{
  "num_hidden_layers": 8,
  "hidden_size": 768,
  "num_attention_heads": 12,
  "num_key_value_heads": 12,
  "head_dim": 64,
  "intermediate_size": 3072,
  "vocab_size": 8192,
  "hidden_act": "tanh_gelu",
  "norm": "layernorm",
  "norm_place": "pre",
  "norm_eps": 1e-05,
  "positions": "learned",
  "qk_norm": false,
  "attn_scale": 0.125,
  "bias": "all",
  "tie_word_embeddings": true,
  "parallel_block": false,
  "extras": ["capped logits"],
  "init": "normal",
  "init_std_qkv": 0.0262,
  "init_std_o": 0.00655,
  "init_std_up": 0.0262,
  "init_std_down": 0.00655,
  "optimizer": "ademamix",
  "learning_rate": 0.000213,
  "beta1": 0.9,
  "weight_decay": 0.81,
  "lr_head": 0.00891,
  "max_grad_norm": 0.5,
  "warmup_steps": 212,
  "schedule": "wsd",
  "decay_fraction": 0.924,
  "decay_shape": "linear",
  "final_lr_fraction": 0.1,
  "batch_tokens": 131072,
  "max_seq_len": 384,
  "doc_mask": true,
  "train_tokens": 795200000,
  "max_steps": 6067,
  "dataset": "wikipedia_en"
}
MLP neurons of a small language model. Each row is named by its layer, matrix (down: output weights) and neuron, and shows model dimensions 512-767. Each number is 500 + 40 x the weight over its row's rms, rounded and kept within 0 to 999. Numbers have three digits each.
A block is one neuron, or neurons of one layer that tend to fire together. Before each block is what it responds to, as a language model described it from the Wikipedia text at the highest values.

Responds to: Fires on a token that completes or continues a number, score or table cell in sports results and statistics, e.g. the 1 in 3-1, 68th, runs.
L2.down159:470499465509464467496398519516464459531500452401537557515485544443553509425502494495521546558432474534483491454580478476564557444553489471483454556502462500506463517514504524552498484492469546488450510512457531468446481392460469458449504529475491568495465492521523498484492476543495494515531496489504535466601506530423539506594500509519534500505493518537454503533496488527485519473498475575534486508485479513538525501463617495481451538507536493566519456541465466493554523470492534590415543523561468523439543554508462481546506507526531469453500481522542555497485484567526598526530507556443449475484476477523505428447488514561463504527487423532522542509452460454436633498454538448584530588500497552472439472420480485522512622527447490510445466494483551552407501486492540
L2.down800:546525467557511477477522581496485576504520442530472484497509531549559465518506524517476463472498519468566553565458512461483509492505535553497541484568518454509441512506526477555454505464481502555492510499455436505457554524441496473485479539514435478495498517570430427438503449456472518479522507526480513510458497529484559496465460537496510483530573495458454504541447555451535465488483430501514457407524452536528502589538539545501505460538481508438485542465497536528539532464451462498531540489490529422494545439592482540526559481589505462600554534601461530506515412456515515433487608507445482468553501479476561530539520575480468506525540533524530514511538509471438453474465482423537470442440519483488529502495568507480472430458495509577512523485493528458542453511618564
L2.down2696:514518467494389565507569494477445529481471507548495529477475553477538520546473480525481502546520485557510515467512501546458480486481435477528502515483486471522491488457475404535510546436474485490479444518497476493421563510493467463567538502519443602486481508394460546416480526482538519494496522483491486472545567568420498490570459554476513483567487442493506524459492509495560510564478466520519534522504491480481468543466484478473476472582472479466472537542511480464512529544473539522568473565496562504374497398524509500536470544565399453503484417474506437535540482491505548498574522529500477497454537535583466482529471584493505479497543590506518472518549502582544496523517447484521489422473585477524486501479537498549492524468500503500539454537545493463509494505497475
L2.down3050:538517495525477447474503486513547471515481570500476528474578541487541499490533509452446485496444486514480541499538498502528459507441457419523551443545499530434498481534449479475483540538556475557461433454508521515437484520480484499515482519480454447488463463520500457495456478527522493475450512479504457488481512596466535507479527485475445513506426519570467496549562529541443569471520489520523513573561520503538569575406553529522487425428471528523539467527502478530482482505445517528426468505534467489452540471478415499493488545541497428482424500514421467552379429455457532547497501533481461581449578441582539450526509468569555455487518550488511488507508482506453494490470491465529570456482447478490474555499427464510458415522471466494446402537550545451529488497536490

Responds to: Tokens just before a sports team or other proper name, especially score digits and table pipes in football results, plus "against", "with", "club".
L5.down6:398592507464510505499468499562566481494487571510512543492541492586539428525532541504534496445544491539554443474526502447520558544472462515454512498526527463540463490490507446462468448453488509522501529481456458475461583523471486476486520457467525498578512468477498495490471445461468483502502527531501546509534534466528510536419442477491528452491523493489485487501428481470490457456498490463472459412527561595480547561547480502495443559467532517539529473432460554528516440529500565433465526559456527495476447505499529520530496486537508504473478502437564562503533510520570440502463513465479567486557506467370499505509467451511553510527506445548524370555511549486484519513608491550531476533432566480534498476538432505496536501574478526523597530517573515467491435500524461
L5.down1203:485503504478485512521523522508507565478502550428477502551463447512521457428464487532505513518533519538507416494544506451493521487441555449520512430508490446516405492435514520512537466502576540439483503524543423537433491553484513453573406471504460532535473439446524518457478514461532464508549545524498519603383508471523527499541462488508517484536523500443538499528503494527505513504492580468527511498493498473505538590479519468553590554517530535467477480516518566471459503482456504425498459514526534423484527530497542479423498501512486377515601488500519487540489499529498541509509540470509562552581489512509516414535574494458521501477459543526554496430551546512444460448465483525582475467454500488471525488495516536408568569473520427496505495516522452490632454503468481
L5.down1220:512468491448510513532490512504533491515509541523476501480493450440462532491464469418535510533535593436548514458539476506516546497536511509514509483557562458472546513446490560553482534490553476529429467537594537478535479503396479549538472499463600487541507525568522470511424503447504505523521492436528475534529491466481454500569483557522467532474554473480472404512507466451527537528493540580489475473495522563511484513502480478468457547465396593535447458507473530488512496479550507437517514503557439489515527552479499538416556469449502478482489430554544520459514448474504520414477451497551547473526442512474502518542459446464425532498476503452450532548524578520467484527514529494451549520547487527520540504526433516529470427421484454476525539485499499537555450493491458
L5.down1947:453565507547501507499491500534490488499550513509493519524431565513498466468479484475489469533495537552466470455547458494523467525477495487486437391551442523492463580489488444525524487483540448496533491446476493525502495530520526498518554493522420610525471489479471543545463431528568466528568538488501473489486536514524519465487495531494502538537498463585570518490499476497504543516459480522514551466512454519520414493538530583514568597532531491584605565515478533449444508563458557493486476495496529501489577531552469559498487493493492488480539481509487436522521531527533494482443497459532521492449527419512508471512471539555569490538458503428499483504486561491506573549541502505433502465426590524492497459570430528524494527550500452519523477440464542432543474588542508

Responds to: Mid-word pieces of foreign personal and place names (Žaliūkas, Ladislaus), minute marks in football goal lists (34'), and reflexive pronouns (himself, itself).
L3.down2066:458453516572432451491507524480412494554598557451513496471495470452544552493442440524461503535471494479495496507526531527501527531515487556425495488537449539545520433491522459506529486511503484526509488530494478518442488457515524524402522501533501511454468528469508506484504529553456496453495527457475501525507555515484412437500558455490533515530579565458446459467544473479427506512452579533561490534488516475551565459486564467496515487511525576473601534550508538503475543523533525494514557469480469545527560551514559587493486502474533483455577499502507483495491485542453492484525442490420455551524433584530411548487481489493556515502487563539574490531428496437507496500521493467511546540451467519482559496467480477535506601447471519499536505442524550528445503432496494

Responds to: Adverbs, adverb endings, and auxiliaries between subject and main verb, such as previously, also, -ly in repeatedly, can be, began to.
L3.down2689:471512461510485478519485547533504546551466488547445492522477571480521512499547486496416490513491453573443488534485526518490477500561520483546566501519493512524516448540500521468503535494481562485516500474569561487479547492433505457529511490498546490533556541483528477492539431461501434554452488547477519454494481495472495552553480524468473531441512527481541433486444486543453474498481469525509427536522488577486555387584564479490454521473500462492571522451516516566490516455530538520529517490493413439552481454490419432477474448510430517517529494513493489552532419456480432511572481457475478491522513519424473511482436486451461516503444538499430531455504543446463435539514507515558473547509443512438411484458525466491563428497475540496530507483457509552548476597515460

Responds to: Function words right before an upcoming main verb, mostly infinitive "to" and modals like would or could, as in "announced that they would" or "was able to".
L2.down371:513481493538420498485466494520566512513487570457507554504546473524509482500549481464480458514489478604533585522528505542469485489463387540536517487474525528475515458511488532466518523504465490548530510471561530495507494439541441474561450505508434451443509534511466427473489480549553476493450434480597481445432539476461490535511525510546484446494527397524507541534503483505570466457491471474444523529551513531484498508507508493457434445470556467485486510509515433460541524474557449469534531525490460430545469538471486540532477432538489504535440495557485458518526539446469483535460548504496498502540468495469466514533468533493509499458554483471491403572508456540569498489491522474508488486509499482524496520493549501511589442555464475488467477530556529491431423413463520
L2.down702:584559496523509514566442461465506480438507489526548468430517517435444450471456467540537479506503509515525557525544499548458509494514427507527471463444466575625549484450534523442522526486544488505440488458521487489520515487551521432494558529539537490453495553454469570542522475562512480512575508507470470472460500550472563508483504549517519542453503520532545483501537474498535410495440591546526479522471538517485509393462500498480491491551532481414604491543508489495564531515472505469494537533588527459567408513469531487492483447500511539489442449499467485543463487460463445401483498474508506471424441544438511514495572471443530506561568452539540511576478479481598513530522466422458484445499508516506434472491526453505467534499514502512613467504508418494483460520420475
L2.down1496:508519560458487503566517560461516507518533446466571475516508510523516474573522545528484471492509464387510545475487536536547448462460469534533508451461533429520535498500461457504608484517529453515465599487497475538538475494493514500514502447503527476523534521486529489494526608514531534524451499498470464535534497478479488536492523536476501483493499513498464499535519529569508559427462430479502477596435477483561473474479502493507569505412520506514505533513524473468507527510470507522508551491476524437491512441453528502475538461465453594600489542534537490498498457476569533509539497489484502487487444578471444502479508531538537498477379507467481316563520522521553413509494526396558543514541491491490453503504543524534480434549458491523504505491436497477468458508535530
L2.down2828:463494453452502506529442539454479555508460483498566498553439527479506450524457493572492503530562556514538498537529505522499507482550485513505491493534511498487512475523463497464497543501485549444525485488492521522518442450428512487537513480422539563475548583421473536455495454548517571487467535578534531573509479455487429561507545596502519520504534584497452532446472557554449488491418482495471526447529505598513534409529496448451544459550421560510612556556488473564535486516581510479490512491495517416531478543541442539502507470502410463486529478527502500444457506493526445489524499458459522506548470495507512475623516496473529516496510505505466523519407505443541455455573477535415549437500453510528520475521560497513500497548542535461510486523490422419545507495418490

Responds to: Separators such as |, ; and : between fields in statistics tables and lists, just before a number or dash; more weakly, auxiliaries like to, would, has before a verb.
L5.down810:444489523511524480501532414477529471534445470489617493514492503477383410511525509518573538516407492440487476520573491471477492486555486553459534486509506545513457480540496542441550486486501568483583522567516476520496492497504478570493458605570558486464529575493460517528520469415535526463496508519426510514475462498548519493489451490525452452513481554519568551479490502568516535460476524504483511515480518407480423469527470479516498422485525502423469473548546525511557513538477514477480537554468514465543437558472564480470587556498532441578496534545480547502494553523535480540454518460439474493479481502489450402602479545515524494572518435435562530460553516467471436409492556524461562510486585486489511481510513471488469487446498495471492455457450505476514506541530486
L5.down1234:492574467503453485471484551468536448502564528514511451442480544463485515449457540460552500423520520491534466549485466521491520467508520530507435480521567435500489521425538503524477499588453462496509553562540545464552460542469561474484495404520514485543498542508578482486524590521512474502552475477484590466453453540565511505591528599474532532558545486505448506511490428449457501541533553546517419537548438482480490518514533508469522502496478536491475488500453517503458516531443503458528544538496484551510510486497424445508417493464509544492542491509479507486476465484522610478428432531465495489507575619450526515500518502496467586464539523509505739445437487557473481458500483459536464473545522433503543453483506517505523551552444486504468477522551542446452478472500463
L5.down2004:446513483493551563488491561555490469508515589458603490539549533501468549499495498462429520523507494539519547506523505585542513530501498511468520464468538497524536461509487505473487534540435477410566565524586423514528487516527505495524499528546452520527488471517522443467525545466507626484495489514479571483513471472496500496503467464516505498479578462493495511478441470544534566526516551446528455477490432541500485452483473471510591464528517476458481540487537457481506468582585472475458545515529460583501483551533521474455470465499495499466472489524497479539518558473532452530545526522525521524566513484536556518533521434513508543445529467570528693504476535420483558489530529516503524516478479536402499499469416484487534481539519447472484488551492475516532459467564539
L5.down2393:452473487492513483563502511493451526468497534534514510476461477507422480521478434526441472537519529472582518529450442515519518508548583578499481505524557477503475517512460501509507515517552503512479513496506489500518554485515517462505536487474492480499504509504530541536505519465516490515482507486465540513466451470525486442486434526546445527461529534422455405504441468525422532447539523530548512534463488547461428507466461488427512467467495531408504488500497525480531509554516457494489530543489500495507503500480470431465544513426468511504569499543457492500469478559504469507518506499536472546461482571485435473521570500502478456475552485495493436470526579506435466483469464497502513418485514541454525467446536456545455488447533441463449473571501470559449472428541507

Responds to: The final token of a sentence-opening adverbial phrase, just before the main clause, usually its comma or head noun: "During this time", "In 2017", "At the end of the film,".
L3.down3025:603518544463477514484477473539494547486565481468508526461500519535522528498481525519497490534558479530514503427535467513492464527532478507474556409492532513496507512500528517536476430442434475518503536481504550503523501478537507506522523470489466505453501548515498558588486505504490448431532513479558544460514532500509501469515469487491555511476536432490516570430507453463472478549422471492429545499445536540482548475464525534494474492540457499555461498440495472501484440473518520548494469530486513545571433493491512561507493423376532447481473480453546524558530466508484471486543521536494511515417449507547552522506490486575527399549464491530518394484513448504490507510470469495458562438438572448486531615470449513486565542550461506471478447445504580424471405503504599

Responds to: Apostrophes right after a name: goal-minute marks in football scorer lists (Campbell 44') and possessives (Marduk's), plus name-final pieces (Afrasiyab).
L5.down393:471519518516566474443520488535525508505498466487546545455453439560522506520480480510589508514434440472511514489517508492460525512483484569452543507460518464453573501535533491467425423480545510467496503421542467436576471459630510538558484427501499529438476484528501480478491422459509507486502492471539535452569488428486557465450516445576516528462489507525488481516452514518514462552472521514491523493584477489530549448500468436447509496466502598549432534521514495521476519536486510460516462497432522464505424499482495441535536508502541471479536559495407573454529603500534490518570480437540453504535536476441528485454460510494494521527440482511501260573471480452569535526470514504445484569450445502510426480472492454536527574516419450538513508475546414478498508526519526
L5.down984:526533499478529545545507477493434504493498490476468369495563467556500500480529516561439407471559574595548505436453458481504515493467537492547456467564449455507460528503453501560491491497522524620539514519499491572478461606540539494525537469473451536516513446460480482528534497569433434574544501509488512557518481487508493592457537481574458452517471504533436543464481518498566483508528467570484493507452535438560484517512552508456532514514466514523487394500509525499487547554520498477437466461591520512488549513477516466474460472498500568480478516512517520481477506550488463407492470418559484509463456478456473499485537450513520533483573455448451452457514517479538451507515476485575553458507487507525482517519491523497516471487444471513573502442530503474526466491424466
L5.down2376:454486529504489494446492512526501460577502479393554486564540553516548540430495466561494466489476423551493463519458437537554502505424487564523470456600421518499510439492478431448483573518512493501518571520543478477536554529551487532529457479595462495540499426480429511415472499446500521503483497505529574456478517522448522509515564493524473492492544465474505455498476484444505497535503516518514499459502412488495495486499553538502468552447463521461565502467545540533566497509542498479464569519488450490523536530484489502547485453486511507474540480446462504467471441470470475494475389455484521548509494507452491546512514486512493502528481508467548521455472483489407511434403513477546498436515497521546478451468582479461501557465482526526447499486508519457452533592474415
L5.down3024:478587463540570526537499561481507493584542490470423539525468532595518488595499477468569508553491426453532469511589482529539524523563550499504530479490547510484518527506448509504548521483510498488473484528483526516510508521563495446550578452509419507473595522465530537418570484497487436517549463533453488583494470527522559480521515537492543573493517548491453442480535453512470500455468436543497551516470551505508463516553547525462454542547468467504539543497475503514434540480461575451531481537492537529492467464502437497572510507497536507504519458454486484505537440525507514518496476471497486535416467439485438530515490495492453477518424530524529522496442503589456458483490445526485482476507510543539437556523481456508497512470574599538525463580522560485567553501439590

Responds to: Mainly the digit after the dash in football scores (2–1, 1-2, 1-0); weaker on "head" in head coach or heads of state, and the final "and" in long lists.
L3.down306:469546532500522497425465496516534528534510522436476459518457534469458435496420464473517552521506459500500542412488501503427466547484490543547552509450507518540493510601459485494485500473461513476477498480485470484447492440484386544529609487545481464508546536565449538446536539499519504523533526473545484548447561475471474451471502533517533478437565521551530504561483566493514524464450475510450576506482570494525509498517431573549520560495589541500474495548501593495550557548440521486523545483596482538559506473541546492512474569458531487406521563474443537518461437452510478514515481564528546500471469475424515477529554430516460471549478487574523448568492512500540450462504493511425555510446514491463503516484500505479498565522458522522454503432481557480480543472487551

Responds to: Opening quotation marks and parentheses that introduce a quoted phrase, title, or name mid-sentence, e.g. calling him "a hack", ballad "Wreck…; also line breaks before text.
L3.down1047:509527507513532490416529477514463479494491543573405481505484374536485455503524520505489547456500450490491476497511445459536470488505514557572470500461525485525467487511467507500496501478468561525513529531523545457475398497487524505488473461595503541512534524532407489529504458530521528473477462450446542453572459448478545523460448527475482492473533500495586493474508478468511454532469548567501539501530435498474504527563502472546468559474466503522582460457485458404485444511516500516448494448538550525484535523477510415505454477473506511592506468475463576414470478558563548513473485494408501467527485556454496448522519446562460513530466517475507825451501495485460489461474410497502433533477537507565514481513521473493494531494469537556399494514479556485511484413537537

Responds to: Last token of an introductory phrase at a sentence start, just before its comma, mostly years after "In" (In 1957, In 2019) plus "However" and "In some cases".
L5.down797:554547505516502487458482523499458545440449473460444447485535385491566482515538494505497480529451513541545515507519510534491512495541514515460548501484540501478505459504531450474515422446500516490488576521508570462569436476522451479474438424489440487516429486471531504513514491491462474437436439498571527424565524530505445516592438531497496568491526481547545558514483448494458449528505503559507452514542493522518544535422531480484555502505422464494447525505486488453443451531490564565509507469510469519538458533510550640449509469552510477507518525532480491501515492516481500515497487469488432508510453484549559497489492459562520535523510486546451402507478487489493618480452457432510532528492502487495488485531538465553507461522411488536444489511470514442481462479486568
L5.down1445:503529512439525515554438468547495460524620469550466548476508481479556483482548495556526457530429628532470420501439473480554482487489462469507473487528507456508539461499497477512548528483470491446507519552482533557512495426472467531488497545461403492516440440503491499494455510529487469437481510442512503498540542510455497447448481449615496454530457497462514567514533508528417398518539537510477504518497497471461475480473527483514526464446488480531501533455432516538568529435516558562487531498573441537463524510563541500441492472536530520562560517517476482480456539505573576509551493576467491462522545477530481466542478521463538572466470473486521437517523527582484527379506536486480469460499459539472519491486553540479551543553446527501584509499455432509441518537542536
L5.down2064:501506539526581563416436524578517396489545503603499551472502474463492506517495526539502524501474532467538510567475497507486479512520494404505436477501474533532494522459499473544486494553475519442479521470490527491486424416503486524535450471502465510508515605515467484492460496506531460443471501448422432529541506407510544495451556552471474470485452470505460448594445506445496466479542528512477541406481515476547444600476543507478572553606495503560567478492498505522539512488540523551512452479495507557452484531547499515554497554511460501499505512438456472453466535539518557472573483566528521521494506497512446529541434449516559539460419538450582424437552464511533566473476466471529530410509468480458537542530573503487500525534526479553529515540558482525517460498493497
L5.down2118:455502494501525455542488467463482531474508508472477469508453459498485523486470410581587456479462549462569463440483518414426573463453531512489497501489484458495460457446580510505504460478552502500458495555504504596482503515484491542558511485548456540505460433544446486468527560477456422441458472493507466477462524537545554447571545516521529496572442475560578579504496516530430443476513528584512527616479560492459471543485505508509443536518528518510426471478538474454477481496519543511510541490461580480473550559537514561478429459489509496452465504558496503505509515456466499451487518523518500540494522513416506511464437439488477454487562485477459455477515517494535521478471538474509538436470534467499451518498482551524519517495480531564458575596441543464476477542540512

Responds to: Opening parentheses or quotation marks that begin an aside, gloss or quoted phrase mid-sentence, such as "north-west of Iberia (in", "forty (40)", "the only "legitimate"".
L5.down37:466528476516553528474510523531457510467507477557516519446558520488533526502555461590591484479453456522537554498487496589511533433473534511526506508517470460467517516481513479530465441492453505528484542506514516346512470513521490441476478470537506537480532539473423437494577546461498434559432498488444526514526441544493536543448513460530517500513468515495530535562527542478496539477496520523476485566501555508471500520517529506474495523543499537515519482506473571470500509518560434557521459475494490517522527484459482539476527568559468438470495502537514517504494536531503464482467512441479507519453483469505490496488429484524442485505442486486462614504544415500547520537446480487455435507508556489536518536557562492558506503516541533451473545508518537413465516509478489
L5.down1257:565564441504541535470582429432568519442470568512503531472549471504496551513531523475489539459440549529497408445499489456488470439472474484485523448449557533494530531498516527571456482517441434504472488480427448511516500459369520524440514465541512533532442528532430528489455426476507521496461519464390462504440444497518517510519484530532479544513524437443541455493531548476487511492463502503500497562542527552518518484530518512499540510518444518473491477501489549487501479537523447450493458493481511549533503550571422448537453475503514480551527543493460592492504528515465439554476508495572506506480465501495561483514491548447482477520528448469486518459511506554431486502458445482517498429489595492535533466566501528469465545492566541441495540486473519454427423504537496
L5.down1982:521523473495511466498488509477518499436489580523531414494450517550504477527549481543531464519528485550554477487496544491563510466548526515464538468491478436506463475482471438543484461440501488510518530560534423527456526526472477491452452544490529473573556480428544545525529468519491499492511471526476446541462562499519422451423550492510434469464529537550499431483544560507483503525430438484516552438557526476575531461528549492509481537482497437510577495458573441488517454535533544516490620528486465512550492516418553484542532557418493531538541553472489557490508430556528468529501517380528561512540502525543490511479528550516475594516535482511535631451545546460561450479419449516412456502498536560505521433462498496501482469473545483530505508473509509538458486517555498
L5.down2689:515507460497474533475464511511551473437445546574532517452527506427408510536482571497493526497513495371553487415504497526483504397452554564507525448484492450544527474518507468550411449506408482510493532546536485452517506477490506486512479440435488449560471469543387486501502458464412556464450501486510499508490472483511549492493537551504522486536437484401565498479497495597479504588471518455504523475489510499589506503571449572530498452572464558562465523516469507505533453546506514534465514473557531529503483436496547428481533453544474523499542494526521524501521552483486588520485528463502468496468525435473534479501480461509451481530509489543471719455508418502532509498438521495430430506524558524518521446542495477536483501433460434442472461502443486579412392481564460

Responds to: Opening brackets, and the first token inside them, right after a name or entry in tables and lists, such as "(incumbent)", "(P)", "(2)", "(1955)".
L2.down87:528455517541538573449526479510526475452465491485474450447480487474452496525467474516574458510455523538513500529505475481512479423530475482521466494558499464479485538518540455489444564569516509552522451490520492516442499514484483428436448419506541447511468543492521466471536454487472396456496560440480537548487479477495479476453495477508473541570445532521543544398462463492525548519444414515417533635497569509504503594540559572497469453518516493483513503529449531478524481489519506466471418462480506422545494462497504534502551485525577453464518439502550549477525507477475454523476545519527483564514536458531465432481513455411563441460467500500458666527511544499514492460512477455435545531511534394463465496525531511537575532500527438515504545460545518524486519415432504
L2.down1636:407477550567481557551479510537469523522418470474512493437455433498537526592467491494549455496391526462550500543553519539550445450535448491519463518524481549457532488513526491412577438582508409465545410525457562522405467501537558529443485499505519515461457458495572520472543512517471385496441539436520471579487484470513448509424511462490539468473470530490550510468453566492448546524429465456464532554487556537517487441514528493542499458515474479544520594483538482511469553548523490487527532459458496463482510484503518561512515566400541481477473505470471542521513479518515471497517517500480541508478506458506438484475535500433540424509462484513503542557480562481534522485541481561485589482495565496462472527504441500537481525549481457487446557477508509490490585483470486
L2.down1676:514502493461507475500526502517438483572488461429524508463477469496495506523536511499549454436510440551538444462531506510544521468544558554528496517574545484498465546551540550530481551475486523524501529501497604500528519392612467555500438508548437567374442556528480535510512454513436464475477475457554540587505492487482507525463469494485560532521466557537537541484511436504509524451506501505476507493505534480495542517458471422488411544510518448564510450502524477530501494451502495462440556486506476575471498430508494534467504476489454509514545386479437467459559538471503477443461452477481469511526504529543506533470530565498451521463488534418428547533524550468490506486521480480498530506453549498535456495489493470545538500520494428532472502528529537452507554482516490
L2.down2501:528465502528518501561521565527589497481524550508508444448460458543536504510452492467546498494477504494467514478462457576493516450527619529466549532541505447491529491472488511497478464584513533523532544493507486460476598529445421422490545527575515442455420519560482509540495518489476475534531467524515545486519501495448519465465542472495505463549529511532516508523488436482527524507496494475479556569526530538484533500542516536522493485547567469517466522429488532448464498521476493534514439513530568511447496502480469462569521493512478502422481527573470499437521453500527510492504523488510624474434460435426548459496523476493536559544511526461441603510536480546533426477548501418488472436496578530479446461500448433440517476481505499516511523491451499455495481439480541